MLP neurons of a small language model. Each row is named by its layer, matrix (up: input weights; down: output weights) and neuron, and shows model dimensions 224-351. Each number is 128 + 24 x the weight over its row's rms, rounded and kept within 0 to 255. Numbers have three digits each.
After each neuron's rows, "fires after" lists the tokens most often just before its 100 highest values on Wikipedia text that the model never trained on; "fires before" lists the tokens most often just after its 100 highest values on Wikipedia text that the model never trained on.

L6.up1464:122176107150129110106106094106114131168170088125132109158101132128147107181106142159095123091150150087137104143157133129123186143140115137173117134117140130155147124090142132154121134099120091144113111094105099128144098131095125096142101151110113128152106122164132135141098112096126125102164133129089122130092147123149147153156160147108155133153165122109154093121143148098122113108111
L6.down1464:103128107165108128134122148129146130142088167155114100123121133103147147127139160126106125092097141081154153130135146075142135160125147129112148126141106130126139128146118176142129144121127106128161096147129160034157129120083149143134149144094099125089129116128152173159105122123092175144091138133150120135110131171113136087139108153114121102122114153164101129123168115120139172125133
fires after: " l", "p", " dif", "all", " cl", "fl"
fires before: "ent", "ge", "ation", "ing", "im", " by"

L4.up1414:124115129124129125118101122169119174128142155138122055137116087110154108128116104133141097134140086115108120128140105159098101117175130149130148109141140104089174093099155093187157167156131160092142137127107132109120120096112123120148130116150139143110154108135093156150120089110095123110122154133151106158098112086168129120112143130158097108132172139159074128135104155146108108146137
L4.down1414:146152094152153150106170094103173159176165107123114183121105101131146145138117120203127132143151139136186123130102177068082152137155104099182120099146109092151148145152103161113127104131086132132148152159165100124090121117131101122112132157117105128123115135117118152106154116116120142101160149108077111083115112136138118120133148094169131092146134153137132139117168151133145127135129
fires after: "2", "1", "3"
fires before: "1", " |", "2", ".", "0"

L6.up121:112151135155128117130156110160152139132153095114100114158093097136045117088155145093122110157150113137116107138146106139162113146136136147127111163113126103144142118106125171156126130126117131133177116140135107158140153179146164079182081137114101126131172110127165153155140128110170123111146112143146144138115130105135132131127109136064103112135152153141138120135094158160091124146114
L6.down121:130112115150076131155114159087150106142145146103115112128119126115127159067184122135107099113116115129160099140056108084128143152094117131132109113067062135118104118129124123117136144105162119146131148108118110134139127162111112109120106114131139060126116146093159150112147172093156140158159117155105141146114106137093094158120156127122139169142112115148148135126141096143111112123097
fires after: ",", "1", " |", "2"
fires before: "2", "1", "7", "9"

L4.up333:114080116155117099117106152129110154108098081164143128126133140138103139141097166129071081134129092093113116118160168140167116103119081163133143122138133111148138105125100145136129101122111124142104127160136119136165133092116133136181121126100095095088141081167141170144132129121175095119060123116119127096139119116114166120151127138150163101132130164181147144127130096121118146113118
L4.down333:166143157112116114119166106147144117149100125118157099144075082141120159096143146106160121123098117136122145102104106120150110121090131112150149116113146111123104124142182162176089154065140176110117169097133124104121147124133112127134122124152094162104123164121107166114098143113129115124137139106167151127117147111151132133128116107155097134110114111087104085111117119104133134112117
fires after: ".", ",", "owever", "I", "9"
fires before: " was", " is", " the"

L4.up44:142169166121111116109106153183122101098088123142093094030111155127143152133125185113085172116098149143096123133126136136121122147153142136132125095130092112152182076115109135113123134161112107117115156135151125140128098151147144084129153153119115139108160127128152134141125125109123144088139104123081123174124105139140064117211129144120116119147115076120145131153128126129163113184079
L4.down44:126163108126111145141108080148128136100118108152101120072128103123155147119118189100106134138109133110092144084152125135148131158153158118100140137153102118136141135090127160051164176129106100124094132117123166128112100115132105131124135170122176145121117092094152155168137114147132162118121134109096107118112171130142144147173106141111093141127152101119108153161084154119140132169095
fires after: "9", "0"
fires before: "0", "1", "2", "4", "6", "8"

L4.up354:117119154141128144090170148169150115103104129128076116099097144094139109098126117141145121064170059183139119114134147171155159151132096119111125130166117103105111148124144104152093114107130123083110116142144134151123071145125127137111177160144113181135114121131112167110118127124142132113151123143127065124129140133143158179111137116132126123141079128144139166203099153205152142164130
L4.down354:138147129101127118146113093143163193140162139155139133146147134101157136125116097120096114081172093142091154181086102109118147170141119144117099128114119137139158151147147108092157122168110134132128143152115117099123183094149162096148131157098148142139130152125081114120161107121142183116137111154138133109139143124089153134140174164125115124140092127124112158104115149109143131077098
fires after: " ", " |", ".", "1"
fires before: " |", ".", "0", "8", "7"

L4.up528:128091177073152117103122159136167131104114113119128154107123117117119136107137159117123123143124117110087133119104147153104163144163150175070101080132121133150151118130140114133153136107114126108127132167107121118187147155185118108123125103174107135114126120140153139123159119135158142129142160141106125140107170122169111141099129129140134098109138130101135107141088136159092134116087
L4.down528:147164135175148083117105115155148128153141157055163109125116133153123116137136132161145129119099132149137179166163123201162105163148173115128098128124133133152113139128148087104170137157145112131138139113156081091146111134091140114085133106099076133123131161123108139133078130117150130149143102100145129130082113125090094145178132127116129142108118166149131128143122145116150131135166
fires after: " ", "–", " un", " pr"
fires before: "9", "0", "8", "7", "3", "ate"

L6.up415:067115132153083164157138137113138095123138069090141137110130079143157112183176116143124126110128142101125144128155143157112139140149121099131162129160115124129090113123080179110165159159103120125131112114102137090123208150102101108105179107143126166140142114129118116150154154136145134116116136097134103141167165110095135105164130122133157098139096141125176186118134153146141107132148
L6.down415:194096122118129140094113135130175100138123175095113149156154184178152114162118139134153116090135140099117153117152121121116120086132135143118088075106138146107138133163141136119100146123109119128145167112147145101119114162102130132136118142166171152112089170098068091105129130102097106151183118127119164126161074119127125127099108151126104139134126137143110084125115164149104095119144
fires after: "9", " ", "8"
fires before: "6", "4", "2", "8", "0", "5"

L4.up622:155156153119134120107149153168143153148147131131154159124110106144164155138121147114120142087088115130134165140102154123149132155175115182127100144143118101116102154098142127142110147115126135163137103133155129126140173150131109123157111147114082150166078130109117175113135158173170115131141144063116140121132119146120133155117132125164112118106158085135133157158122142084126125155111
L4.down622:117192128111152126157170088148096145138115162184141149146088108172098139111143093094136091118109139157153137116110110116124135067132148147143115186141135116158124139098169162156122124106171142114140153102114141140137146156131140121112086112108143134111099133130105130138145152116145159132113132136112142086129142091106134136160168134096136119165119152118184104119147120099121115169144
fires after: " ", "°", "9", ":", "8", " place"
fires before: "9", "8", " ", "1", "0", "4"

L6.up69:161105155150181122124133145122148115123088118085148123128101116143151116143113123089164075119125153080088169135137145126158154129193129102111174068126117129144149138139162118158133180166169089125151097102143135146119110141106124121158131114151098106129099098048195169174139106120058093161120133131129115145105163140115158185129151130142149136134136103140091144117114123120132102137127
L6.down69:123141191124099138170163125105148118136112126121100157166125155132093120061110140105129113099169125141144124081131135132108136147121132110171142140115142111156127155140098121161115129136177136115162147133109160135115130104127148132078169130186104083131076142129131081108134114170118097101156103146115089168126156126154119110110145142097134129145119144142124123140133141128113139114102
fires after: "–", "1", " "
fires before: "3", "1", "4", "2", "ing", "0"

L4.up366:109165156125146132113133093131135091079107132134141155097120134100111098130165131121143127162103185092162119113133122184096094110178109135144122103125067104164114131128134141118127143159138204105127115158121145103126107110140162132122111149134091084105108120138104138093169146153139073120146123126177138139099154093136120146113104172112129107144154152167137166074124123128122094184130
L4.down366:110068119109157145154119117138110132137112154075122168159136121150123119078125103136117126104147099143130119086147103113152121136213126140104165120081151139131148113140148121107126121136144125136168103112113121077193180178169151117131124085129111146140136100146135133126143124155098148111172134105163112103137154169089072110114152107107114101163118138151111131142149137143101135124147
fires after: "1", " ", "9", "8"
fires before: "9", "8", "7", "6"

L4.up795:083140166125143144108103142137138146126126137127136138111089159134111155125122185130108133119101150096117092142115099121168132157112106113113129091138120160134076108139116108075137164118100126143166151136118126126155152100130147127141095113118095108199096109135162143152133138119120124133162158113157146086091117106123078158107095133117154117138130142147132118122154165099126134167148
L4.down795:163126130134119153106129175139117186149122137168121118128139120138126124156074112148160143112146130138164089166065129114154106157122135129082093110137110142124169148122122127128107109126133162091121081150146134108114154123153126093121146118124124078136079166118113154113193108131172121136114095123147119147127152151105149106079109125170130133166133111140145129127147113154154138120156
fires after: " ", "1", ",", "4", "9"
fires before: "9", "1", " ", "8", "2"

L4.up704:105099159178131122089122151128118116150104117172133086132108170130105128159126123190136086131120101154081097119156118173144163141117148161119131173059122172141148094136161107120112097126126098148138109130092123116127135146144105152114149145096087121156111157147122120160104123118151126104080135122104121160146112168114119138128170138124116151152097112082105150148113133120143114148175
L4.down704:120180129130127136136107137100117143132144159130082119141134148115136170116147141134147098114153155127140111095112122093107137108133094099122153152158138134126120121167132142153114149116108124114097136123113071154098105086158148138119153120078107035131148140159126111107125129142147129154142128161146159160136120109115106124115140122102119171124159143129081142122147176138151114097157
fires after: "5", ",", "7", "3", "9"
fires before: "0", "5", "3", "1", "2", "4"

L4.up831:149163148140146107094121117105111078080064124139152103094100129155115128120145144106081155127106143114146136103130129107125112104186160077138099100113145144132178083156096146136136135136102142100156128143094144125123118146158131111102172118172128134098140112138135103126157126112148095114126123127114125156111127136150061110160113139127136146164119102137130142130133144122102083147040
L4.down831:163142138110138168101099139122089110067127097142162073114111161107145123110113146115104122189117143095131132081143137110143149126184124104123120156133124113145137139124124149111123172157151133139110110090114162133117121128140056147132143105144154105140163099101163120112102110099165173139129105078115115137113134157141156141128095123111114135168133110143128184156112200088116138159081
fires after: "0", "9"
fires before: "6", "0", "5", "1", "9", "4"

L4.up1252:155141165082143086093127152139113099116127113120149121109111139124120179117147166099095145141114143115137153115114148138154130090139124115203093118113145110118136122141104153130138092128094137091131125115087140090107117137159106088146084115124157180176124117137128133088121132132125117101095082110098119144070135113074101145110108145107148163120162117099119145151139196131102142176124
L4.down1252:091143122117156093121104144164165137132143147128126135164135129138130091101151087141140137135107176097177099132122115160126118172113117137139134142140112120114084167145074148123134141123158103136171138107121131148087132119083130181102147136132129116116089082149130110138155114136106135156093149108129135142167119128102121074090136119209117108074146135115160123091194110093122165125169
fires after: " ", " ("
fires before: "9", "8", "7", "6"

L2.up1063:155177107120134142130103085101092126109077142084130122196129111100106126118157107142152130133106121191160124125102118177142170122125145101118150173132131158156145143157101111086147116152147103123143125138134129132167112175112129143103132124107143074113118170137132122123122095153123177163157135114178108108136120043130169128086148135176129157100125133128128179098133135159111154052151
L2.down1063:081123139139122127096140131154119170163131127082124106084119103106153126147138104133129107118123115164128166092114128130155135110133141134149101098149120119106095157111171101109137115110136146148103106108165131128090147121132159125109141146134137139161165124095120095126174142104137084163093106118147101108130135124111168106143140124142146137086103114142133130115193111135081133158154
fires after: "1", "2", "8", "3", "4"
fires before: "2", "1", " ", "9", "7", "°"

L4.up24:134107102109095089086158172117129099106100107161171095137176101106141189134137126183132151124133142091155151128103132121129107101145113128142143136156126098189163133104146160109133136116130116116163142152085122166105105147113126147125109141136149090181130088105112167149126123150078162095106121118168174145146154105089142142131132182059136107165176133174113142138117130103157147133136
L4.down24:154170116161145126148082124117099174147120173124088144158072122110139131160103094111150104126135179147093144179134140130098136146079109138162109104141128098112167134147154158133142116144144118093140150156130151124117132131090165183140145139150112148174110120119094121105157149117120128140093133114051171108145157180103108083144109106119143086078170130136116128103091134078113149164129
fires after: "–", "0", "1", "ch", "2", " go"
fires before: " |", " ", ".", "ars"

L6.up1322:111166115150106100149143114169142095110159111087173145140149089116132147166138144177151134172156125076159131093136108091091139110157106110116145136113149125144184141124114114166165122107104163131139110125093078151180124138129147140116122121150093092111114117105114150120117120127178084152152125104093125121127128176143137167107141127138141144110106130121153165083148135087113183129124
L6.down1322:152166112137138122117145153091132120091155109141093120110140191131128157126116147110121128173084140135116148117130091143130149109148140157119151143093131151146130123125142118145125104126121148134133135119127167087140130092129081173133125097125132160134126127117120174101125143172158120115127133110067105129100134103142173099180152116080105148127145143151129138126105131135103104126132
fires after: "ourn", " inv", ":", "st", "per"
fires before: "ent", "ved", "ction", "0", "act"

L6.up265:125144189139145129095162120145118147082146105082133123134096143129151103145091121148108128103057092112129119142103096098154136092131113116096160133110138115142184149130128163130159147125149137143132136104108151147144097132084107120164164166098130177130115102088145132142158140159124135113143118109111133125093137121162117156138151150134137182133122102149148144091130130151132120156112
L6.down265:125142124118118134152128088130122105085084099108072127149148121164122157150175119178108111129105133134133143149123095104145104128116118126110104142109095126150116159138139121129078102168118150110128175153160125140137125141113133097099142131126105144162147112119106141131140137158127172102131100131152122100145127130128165124048127115151132099112176139112129181139152179152091122116140
fires after: ".", "1", " ", "2"
fires before: "\n", "8", "6", "9", "7", "2"

L6.up1453:151119125156107070140139141120152141129123083119177130143136134169114127143185125073137191158097106103161120106144165114110124163121162124137166176091114164096118130146083140120145179119142146104132120117144137126141122152119145151110135107109149104136155149115148061149144158107140093107169104147068128111107149100155095125147099103139121116107115114155122133126098163145107132129149
L6.down1453:122103121138167113127143117145098125164100137154141135118130122127138111089117155136139107136117099115091131108125118134112144096076149127103094120120143106147164119132159067119136094149143128157174169107135134153104118160122143105104107100158136117124079114122168164161139106140085132164107108120144159171154109119102141180155142135142143136143126132141138146154137143125147151112137
fires after: " ", " (", " am"
fires before: "0"

L6.up1150:108090117132123122105111136111128139168171114101113077125113120118131133127148141109075139144142118154113134130131172131126131123114151150113156154096138157153094089156104123112116113095119162108114167131155149073135117204139168118129144163156099135087122109126118099172118095134125125189091135096170169156139122131120159144103161143106139110108138113133143135173123129132135149119161
L6.down1150:177114113097151147126107107109159109091094122161166106113128117111161122112111098115160115131085113151151117135115107110124168150154129104130126108053125124089129139084180148124136172176147102130147124109173131114086138096137123057100143143118162138155091179145129118124105178125101136089146103179072108158166127071119144138153096124140167132139056184110120156136143124176115115126153
fires after: ".", " the", ",", ")."
fires before: "\n", "ast"

L2.up401:158116158169137099124127081109138109163139148160137082099113106132118150186137123121135114058079120117188111159095096135120116156109111127139132117130109134105134136095103142138117130110137172117153110127112132139101100120155137124157153125124092142084131145159165124110114113091143114146153141115124112065153145082098129189133186155126144102161131115116143144107106141091141140118109
L2.down401:119100131136084119135134180108119112137137164130136145168149154082138098109064149134145115112110171088124120135119153103081142109141133072137163128175156126165114131152137179108142118142105122079081112125135143122147157120147137167111111096114146143157115083160106121096112149132097151124108127102124115092109113109183117108139110136114106131115157129101106131115137117115109126127132
fires after: ".", ",", " st", " St", " and"
fires before: " is", " was", "aly", "t"

L4.up1251:116141100122161127055162072151088129133152139154146138059127143163054116150122128096133156141110147101118108070111122082119109130161100134137122110112134140142111162116117092131138124118143145122164148132150139149131109120145144120132110116149149093092146125146121122102138113113144110105103101137130077129150126150155110154118132135120166134137157117158086103137125146122145123121160
L4.down1251:122163141120161107149152115119177124138108143116097144150143102120180137113155103101101151137131138136151138159149098103108130126133070071135157131103132163173119157116117143117166127147140125112101128149102087115112170134112150118166095111125135147122142196107091110170144135168109094163093134151121155169107138127135142125129112096121133134125162133119152102178127120113147127126180
fires after: "1", " int", "t", "iv", " ex", "c"
fires before: "7", "8", "9", "ig", "4", "ess"

L4.up272:147117104173126145120099105139120120172099147110109142136162091103088129092137127161158130122138130123141167122119144105172148104175108088153110144103093072129119133138131156108150129161113142147133115121098111113157120131135110119176089129124121124127090117140149102153069108140165131124173131170106109122146153135119132142131134137105160116141153124143148120119126142143144114103121
L4.down272:137139116117127099135153138161073108114126169126103162119139082126122124142085144130126177137111116065129161121077086138136129100134111122103064105119148143087167127094114128162135105160090120123157154130137121090127118106156126161177131108128100115125116120088126144139157145070140133141129117124120125196106154142150092162103115139156111152127146092161136083112164141129127122137103
fires after: "1", "2"
fires before: "7", "8", "9", "6", "5", "3"

L6.up985:108127126157131146121129099165121116146110175118156181162093117115147170162072126136130125093093104095084163134120137132113134096150116167127090144125163144144135078123130100155143110148110139157106155139146138120126118180130109140146123156125153188109107122166127105126173133158142108123141144092146128152107148128118117129090129111133111089122133102126139149088104075181082172095110
L6.down985:125165092103125159139133133137143166093136114141098084125140146147088149144146160133105101159126114131138139094130147133108102084148123125109181084152139150135131127121121134143166106131157100128108122153114112127088151122116061155098163113163124100102142115155114166137123137147101132144158137166111154139101124140109096122109160126105138112134103119112124147135099131108173092135173
fires after: "1", "9", "8", "7", "0", "2"
fires before: "–", ")", " |", ").", "s", "\n"

L6.up325:139125119166096098142161136123092166097133115104105144086118092132117085147115142146147105125109098106151158135116114152146131123153136108089090074053099115117121126170119139163123083155138145115149122094114142164154150131114107148166141135119079136093136125089145142144141125111081129111144152132164101134155136105108144142125134157140124096159159110134136118118106131180153119149103
L6.down325:149142161122109094153116111133106146130181093118143136120118080103111114101130114131125128125132110103103107149134113117146104184138131148141139121128122138127139153098139163111108151133162133143145094123074105127118153121147115159118124193140096155154134112129107117133140106167159116114113127150188105083137120133137147132144063168133158113135100115158109090096128138116148120139138
fires after: "9", "0", "1", " ", "–", "8"
fires before: "7", "6", "8", "5", "9"

L4.up315:114116120135129114151104146152135183113091102137142104144179127112098134134111112100107157134114082134135132132120139132133137156103133178113137135152145142155140136134095071114138105139118127165129169084158130099145119130109154131128159161121120108169097124155115094157135089175101151114114182151132181096148125115137154117167150118151109133094113095154116128140124120136141112146125
L4.down315:125129104123127091141086117122149142102103128118120111156125091101112219184145150067123130125161108129116144154174105137158105118114129133129154142127156133121094089167111115113112133149144146133142179122092130113153102094119182175160141110096205149163168134103102152122102163129167158141181161129130140151158140175122158109124128101088152143122123154146103154154127137155108124132130
fires after: "1", "0", "2", " to"
fires before: " ", "ia"

L6.up1515:117151124107133144163154091131107129141129135112148107147105121099119162126172086117134142164181138165103112121079121154108109135115145152166113115108091155130127138145103094116128113192148140069132131153127097130128163130101096137171112119111151150139098103141112171120087127140114148155153099115067180122130112096186119104107147110157135124084164127132109092215125129147154161146086
L6.down1515:145131121165119123112128116110164135110119141127119154123102094152120136107126098110166102121103143150114093131121086154150105105121135116096158113102122131109115130156144135095109077134166133113110131103166151102125121108114161161144141157141127133109130112122142140144137114115147121079110106148094140093133147108114121152108096142140143117146078152148150120155110159169104071115135
fires after: "1", "4", "7", "0", "2", "z"
fires before: ".", ",", " and", "\n", "land"

L4.up1432:177088107151082129116157097149145075147097156115127103123156124118073110164108134129161141150117107130140143126132171137077075132176129128122112165117076153114154094118099114127117132185130113119173142124100133145117159128100112088165065124152132134084111140101169169121145126129118158124135149139145108135160130127120149125138146122106154151121116120148108113119169126172120129149175
L4.down1432:167118117153128113141134179139112107063141160124103126125176101185125168104134090118125163144114119108136127061158168094122149129176134121140093124085117101138157114132135129114118116140130112113195106127122106123113149139118147137124101181154096156117141145138137123123123165120116138155101124102124111136133190132126102109161128149140143092147180131155162137109130115123127082157112
fires after: "1"
fires before: "7", "9", "5", "8", "6", "0"

L6.up741:104126125105098176115084079154158171148145124150099140109124110178086113130143160111143144093127141128067131152134135171175114152155137134139115121162117159146139148123145156149111089116102128117106137139105100101132181140077116119146143154108111136141152163122157164085092140154165122152132124105111126169101088116114187085102139149097115111134109134139176110090129103103165128109100
L6.down741:167167139129147109143144143145107129135142144104092099127114125136124119107117102101121133124147109090133201151123119118121161102099139150183142110135170134093095098174128113113137125123102115122117140116153148112109149161170127131171115086061118149111126130121113134148149110115178118115143153099159139163131136133133146137144142097126137133151156090152094120123090157122109184106130
fires after: " |", "0", "9", " G", "U"
fires before: " |", "%", "us", "|---|---|---|---"

L6.up159:146136130139117071110150134125146141131112095127098172102142116126121103117125168112124174123106142101151128140106114134107122162119130080130107099076134103133125169121135169115118162171146137174135125119120147126167133122127129108115186183131077154142114154128153069133143103156114121154137104119160087166129150148114136134124147131099132127147149095166121102104117114156128153143070
L6.down159:133134120099130091133094157129113126140118098065132114133112091099079090139099116122099132150096097092137120095123085119096109103131170109150148195093117124112138137127143142129136119136176118129100120101132157193123167125137137151129139101129143132138112147138145121110110058132164145128123139153115140191146148098110094131136107169117135131125154103119096130100131116118141109143142
fires after: "–", "9", " ", "0", "1"
fires before: "5", "4", "3", "6", "7", "8"

L6.up411:144151096115153137104133150109107158143133134089138157145132092167102126098131140079149123126096131106134110119088153161126146135144134114111185095115117128135161147134128110068155113100151135116087115125103150152150093135116140110110133123142143103118174111120129085117169140164127097129182135124098123057109140081124130160112128132122082165129130120112165137125151124122128109147124
L6.down411:115125104140163097125127131126124131115085151131153130121121132160137117134135140156095143134091112160143110139136116144141134169186136127156094128142155153122160156130148136115152131096104135144119157110091134146120145141115124142158088137124127121163112102161144107124134146128108127121145101129115174098143110123099120120132088130172134138137136102144157116144151140078162193134121
fires after: " ", "-"
fires before: "0"

L2.up521:139110124098107120135099155096106093169135134097162117101098164129142064185090137162085129146144146109141115101127140127075145147098111157166166132098097138193137107151155156077115116126145114134169105104116094107140154116123127139094120127149062124134163116098135161128132140129130168079127106121148162118103136101176095091129151107129151136117150138132113130127141158132138106157104
L2.down521:080140154138116145141119151118117163113133149133090093146166125143126157121085168139109118121094082142147097153146138133154132130151078115124104105144128145120093161108157125114162167163141124193118132134147178134145101098138148174167120157108103134176122161116074133098099137111137111124134137136114119153178142133135173127099113125111106102121105131138106137132118119132062165152125
fires after: ".", "A", "E", " A", " E", "iv"
fires before: "\n", " life", "ord", "ing"